config.toml
vocab_size = 706
tie_word_embeddings = false
init_std_up = 0.0348
beta1 = 0.95
doc_mask = true
MLP neurons of a small language model. Each row is named by its layer, matrix (down: output weights) and neuron, and shows model dimensions 16-111. Each number is 128 + 32 x the weight over its row's rms, rounded and kept within 0 to 255. Numbers have three digits each.
A block is one neuron, or neurons of one layer that tend to fire together. Before each block is what it responds to, as a language model described it from the Wikipedia text at the highest values.

Description: First-name word endings
L8.down145:095110121083151094113135100099170098116106135063106146124113165093113113096170104153113141095242115099164117124187164174108096140065155104110092107168159073110133098116124189133177141165123126177144080150135125103087150162101120116126077140178165137136183105137106125091121153132144111155
L8.down197:073172101112111100144159059165147162161128098083092196107100139083110124136116176172123185108161097109154132193117107121109134118166099160143067161079129132161195167151074098082092146184148100115123144102094075143121118173143058176121122141128183089148118112094074116113062117161096152122
L8.down323:139143133129082147129158127131145148165138096122096182140051125125129122151126143182159114145133113109142145111109173081147111154123103102177183152138082143188177128140094175127147112118157109149085127105097072091073132162157096138154111136160105134058156129125094157098083149168114136115
L8.down386:096138110183074092117104116089095158138116090118117104101072076096164139100119147181165105124145138136081125007112204125173099119111149132123087153106110149176157124137117134089152153144133109196085099109090069132145134121180076167147127161133128108114136119117100128149105180150123151171
L8.down393:147113167127139084147154159140142140202119100119080156130167144202117114134110130130140139125133187179090173150063125110167135154145126129111180163156090116190159108112124150175133153105158174105058121093094151160102069110046167125125177148135096062087171184148142156142098115166138100132
L8.down402:105099141112134126084105136162158080138128100151118160140168150155172108154181133141109159098071080082114158167134161190116121107111160181095133136132108141177137132159111146092086144106110109121191106151139184125159070136134109195061106158170148079075081118062159125099131112207180161142
L8.down632:124137135106127116057123091050136180131086078082153093121147189156147185128123116099128127110082103106097129027119115156204129099139122151094084143081132102153135127150098094071096123118098066121115123170080132129088125082151066184074133119127147070072108135115137105087110158138130165155
L8.down715:137160167213117137179097077159145145130140141118085115111107081118171098161134206128172128090128145144086159049127150146128142143115134069126135137107122130131171094094071052113097076155152079124088170119092108113111142173103145131181139117123133142142112090129131135119087206104172112134

Description: Word-internal second fragment
L6.down21:085142117169203128078086164166140169112162164098138132187108112102141158157171123110099108083126146184151115129182116173131192140149187146156091180123159149137099117121142155130145083138171126123173124139060074170106128142167182138153189186138130154095117094159098099132120138132155113110
L6.down64:127092185122113141132125108140118173148081114209100099167127056169117199142141184080145133080126083144096156071155180166112196072151092083129068115123171139154070144155145133145119082117159121155177092166078088125109188069104102110153114151126190139116188129096096120108110112083121148137
L6.down250:195104140144132109123098120114075155093125135130169077106109095100083155110145185165144179120098136149109111134162133160147103145136156100148197136172071150178144132151112122117127128095143119103122145101111096179070160040123129075162171137093112117173113122093152166167185126176132102082
L6.down334:141108153085068168113153171090103129054106112178150124110128085103130139076071215184159166072112136146125144099154126163167154112086155115096125157115160142159143145112059112127133157131140142111107091076132099091084160163142132084148087151131136132153170094101097145089072137141096140097
L6.down515:121159145131074096123145078141156173104171100214134170140138108165168125126113160179079160156109107152102144096068206120177110125085120084106100138125126181161127128186112100147184126131090097147110128139120129073154109086092079135130119081093111112136116148098118119082102156136180133144
L6.down525:173147086136117140121113071121066097059118098169177111143148078082167126096108161087148121093161100129104194073154118096138087112147110161129145166121103096106065132111120162122169034122161108124155105091145075125095155112153103132170101127098123143095148066160134165077113139207181165083
L6.down678:092122097121146121217101147152136149244135152156063153099123133146166083104139147175132137107119170120135145128117132067120103122140119102116175136090110120147067094146092143137147147097166136123053096104082116144138151081162096139160121119127106123149148132122107134111136144195105145185
L6.down681:149120176090127160119171080094156133090159060135108118121132142131141135106160159102149120101119098130145136084156151155108124144095146101181069110131147218151178138125127128108151134121145108175088115088098070112139145188133109071160105122132129141191140109094075138144132080147178118116

Description: Mid-word function-word fragments
L6.down84:109190169147170155096071083060163123105118174078164105132080125110189171146165142132135042086086130060133112040136126141147154137172129118103056065135114104099123149105156170099153170124124121125090156137138133096121107131123047130154145158117130081114146097141072123169096119083071125118
L6.down168:091191138098099128111108096197095068146082168127075150135141098147144146118113065174120089128103097149126159097093101089089129162108158136118136102143186122104134112101159118151061070104122105075123140124176150143165148171080119100205119082100160169136095178101111156140143111104142115113
L6.down194:124146097143109145088173138101079153147125092063146168098117121128083158124183015149137087124128178119085130101033125119181085134118124149123126140134133102121173068137140130085191145088132080070110108113107117131075149138153131118156123128124054125096135117074125116121107161113084131161
L6.down429:139154127138086118126146088155127142072120161090084141118123154203087116103159125101160126143171122049107071158157094167182128088150197103160126192130152149172054068147122139167142197141053083137144150138137104110080105155150146116078166159112079103119125125120169134129123142156103121093
L6.down449:132134112094122150093154061179163085098195136131045119133160133168134085111173140144096179153144102114060126120090100127118137108095177137207088187140119141089100112118147138095121174152109089137180062176119122141148155178165106198081102172133087093161143084144188092117129097062133161089
L6.down486:173108094071127184094133125085128183095192121140118152128127124130111097119095148151151109095133160122158105102182130073112062167160149116084147191104134103086106062080072110136198132136085196116070165154200144190137080127090133142085077137131151145123166114131145117089140072153127118132
L6.down509:150091141108184071065115097103111139135144109122075062092137161138097094123135119149160125136086132111182084152187153112186080186123130140115052154123231166164128127101132156139138169165156049133172161146102075109093105148211125164160190132167144143121149145085146134098118125124106113177
L6.down596:139121152150121133163144123079136121083075178138104128126118168180131132153124135149134177148077084128089097149139096194116073159138191166170100100179072099129143105101164132103110173105062094113182131155082105133187123113192121122104174168103095094136104078126162107092143105149126157120

Description: Noun phrase endings
L11.down65:124156118137166042123092083061125115084127161164113184106134141107099166146096221074123120127112071146150089076140072127146095128086109103142125158063064143097107142152138093174112097167133140123145125152101107148046101135107190095160135086147134152150150137099110146071146106151151160111

Description: Mid-word fragments in split words
L8.down51:160136169066146058138145101130077115138090143082085134131169167139124134138048138162117147101126071162125116095168116102108078115134143130099124154104095146134112182122146198118149059129174154117100140106165101120105080170153067097153108100200117119145143103115080149101115166094171157168
L8.down131:076148127151122128136094157118096183173120164123108057144129124128096104097204180139092154136102141128120080092177123141123129145133150132116071084121088158141176158144110114164137096095077158159127171143106142143138140141142151081113097176167080082137111127139123100105102085175137137235
L8.down184:139113108108198126098166101134138103026082175101092088133107127108105144105137161109107186065151148063141162099152097153191126113163115090084101125115143127105154111127077139137139126171126163118203146141150182143120102168124142117137115183088089138149135115079148170085162136158118128126
L8.down222:116134133121132169158126117154050103142122146116169136134166106144069068137195146111088112144100104107135136172104122132115135167101108163129097065141212164109126107101150108180087205128154112106115094140168135190171153121114160112081195121144088103117068186129058176173146101144115080092
L8.down401:118099149113107170095168175115204086146098142117066088138147138110127210167141129145143138112152099094132108131084140136126128181121133132179135117069175131153173136118146158089126089135116167145147099182184158133159130131071119110177101168086149126121180168151119129141116124110177091125
L8.down436:144187176098164086119136135155109111166118066052128132162111118139104158132127130113093157161161092134112096112069076158164113157115090160162112151132120118112090086145141068087122122126058157133087140127107153127162154115110105147117139147128093133103100106121147122081133161154092154114
L8.down482:134175161187088148174176110107106119069092093138157130149118121146162145174098138166107141153106089153113147101117196163122133127114143120148087104178083122081187143069141114184147111075162123115137162124113125043106059127174133110124130156164144114153123102164129098098114154076134049089
L8.down532:097137216114107153124200095131128143148142132122160147098090083154131166131133179081138074117112102180085148088072112119172156121059130098112136118116122122123092086128105180149135103088118136113150092177100119075092134104145146134126072136107108147099153042101179136072115088100152150112

Description: Mid-word subword fragments
L11.down109:155119068130150132073145110134112053176157103172072154120155079110141094149127142064093131063176120165079175139120101145128188129055111154168113194135105147130210094107123133132166140113092101143087127111141134103117134115118119104164138100146192089125150084121096127108130087119111157134

Description: Mid-word fragments of split words
L6.down1:130137122078223146086152162104118180175074120126122159145154129160093105104149145100125106178108158114111105172040130101150158138078174160172129089123109148106099094152141127144061201133137126150103129129137169194131125091064167097101220084116143159103074219153087128119129115115159091107
L6.down25:102101073130158121132140087131154122157089119159155109113145120074153149126101166108151176178138161177053103109116215120192129105116131119107150132121099155091090094144144165142125206114153149168147085086093120150143160151125197161165163093168081168129076140110133120098094118137158147119
L6.down166:121133132135135183108105115105083123125121113088152088131115114150102088119168208085078157168189135119077102141139146144185090169105169155195162197134155180163119121143107131151085145125150158088118164109098152185123135118176084163119140098131140069070157108136129185083087148208141061120
L6.down179:137163121114131206163142103168087122129110117097177186128157135151095071113180153106088119179110144149127121223100153101080142193112116169151101087160181097106115117116190131139093154137161100136110089138136135166169198116113173088097162096136093146098102173147078160156172104183112120147
L6.down193:167153167125113116082121159106150148129129133213104167094157149144118162139158133121100171105097129125096164177074096120093126124125151098115111155136119139155138099119123126159150194092137140103109163177179161129157103121132146128092146116153156128140144159112139105132133141153156115166
L6.down463:109121100131155093085131120071166179125073153072143134109161078126174141113188126156113103140081153146124079150129121096152113157162146127131158113118160094128091073097158160122148174120128103100111073159161111078042174077114167129122161139091061170134130168132207154146101162132150088094
L6.down494:085152138109133195074085153116112110206143106169167113119125180092095112156153167182155140111110108151111136130123138151121168119053082134138172151126084131169061163077117131133105178098136107104100149165149163163119140158109150121097168139162149077168168181058107152109165097103143101129
L6.down627:098168193118143106123144135206122190123121131121096169198148115190120125097152130139049140074103069148101103158141153106099097085118131170188143170133154122082110104163104114160121158155121140170093168146143135152125173136150085139132072162166105172072115099132178106116152174150100064125

Description: Subject end before verb
L8.down25:165119142112112075111098116108096126136097104137117143144089142152062143158037123143156110138130144101147099113073144134079118146178101121140124134134129111105166141095113096052101187122148093078121159115177097092108109130121119121201116125122175114101167154169114133200109150135099124076
L8.down314:092176104156136180141129096122068122139110122184116084157111151092105093086071173131137166192120117108160130089089136133127197201149094126132159140140097135139122142159063133126158135163080116081139177119169066075097107108169103132090163125128115094185145127168121084138081130102134171120
L8.down329:046131130162100142099178089149152072141140124146125152111063160161127177120051084140139098146164153106067148121143118145156162088147101104179114157115109183117156129135193130152112098171085094081186112166144052117166124172106078153124150107167099156133131152088075220169095162154058177109
L8.down409:107179110155193115131157137090117139124188054076179097137183109096133105159146157119124133134089122056148150138140164116093125137114112129105180154096137129163117162088153054145109180149125065109055093117125098121119114130170166145103087134144113125118175127088082108124142162165119153138
L8.down521:114169118105101087181146101169146175080112136139090114083136114114082133102097188130089171068131072106204142140123158047142123130092104156115101151109137113147124158097079107163043121177150085133114132125095120153088092126180105171101154142168103097089107100125176069113141198195152123149
L8.down630:158111119125139110134131057119127178102132097082105122147089136075104134114070163131113147154170178143172103045166134163094148181148047100149115132149115121136142158132080065090105154125167127112139073076185081146125144136159141127136129176123130127177163099149089123157066115030146150164
L8.down714:087151128153152097108124141094094146119139123143132094120118080072111110146151115128139101103142114093158165096141109154140117134109147118088155072141161128105137103127098179165081085144109176208124103120145137081102109115131146108105124132161135139085136064116067185132096178077102136095
L8.down764:087118141145048163126158092161078109120098079127091172111053131126124122092133182186112163136099084117137115099118104109058133110157114128102074154110154169152142131128173103119062216098152092103129159165111134125150122141148118127142101107150146159187134128174116076128133085046068102132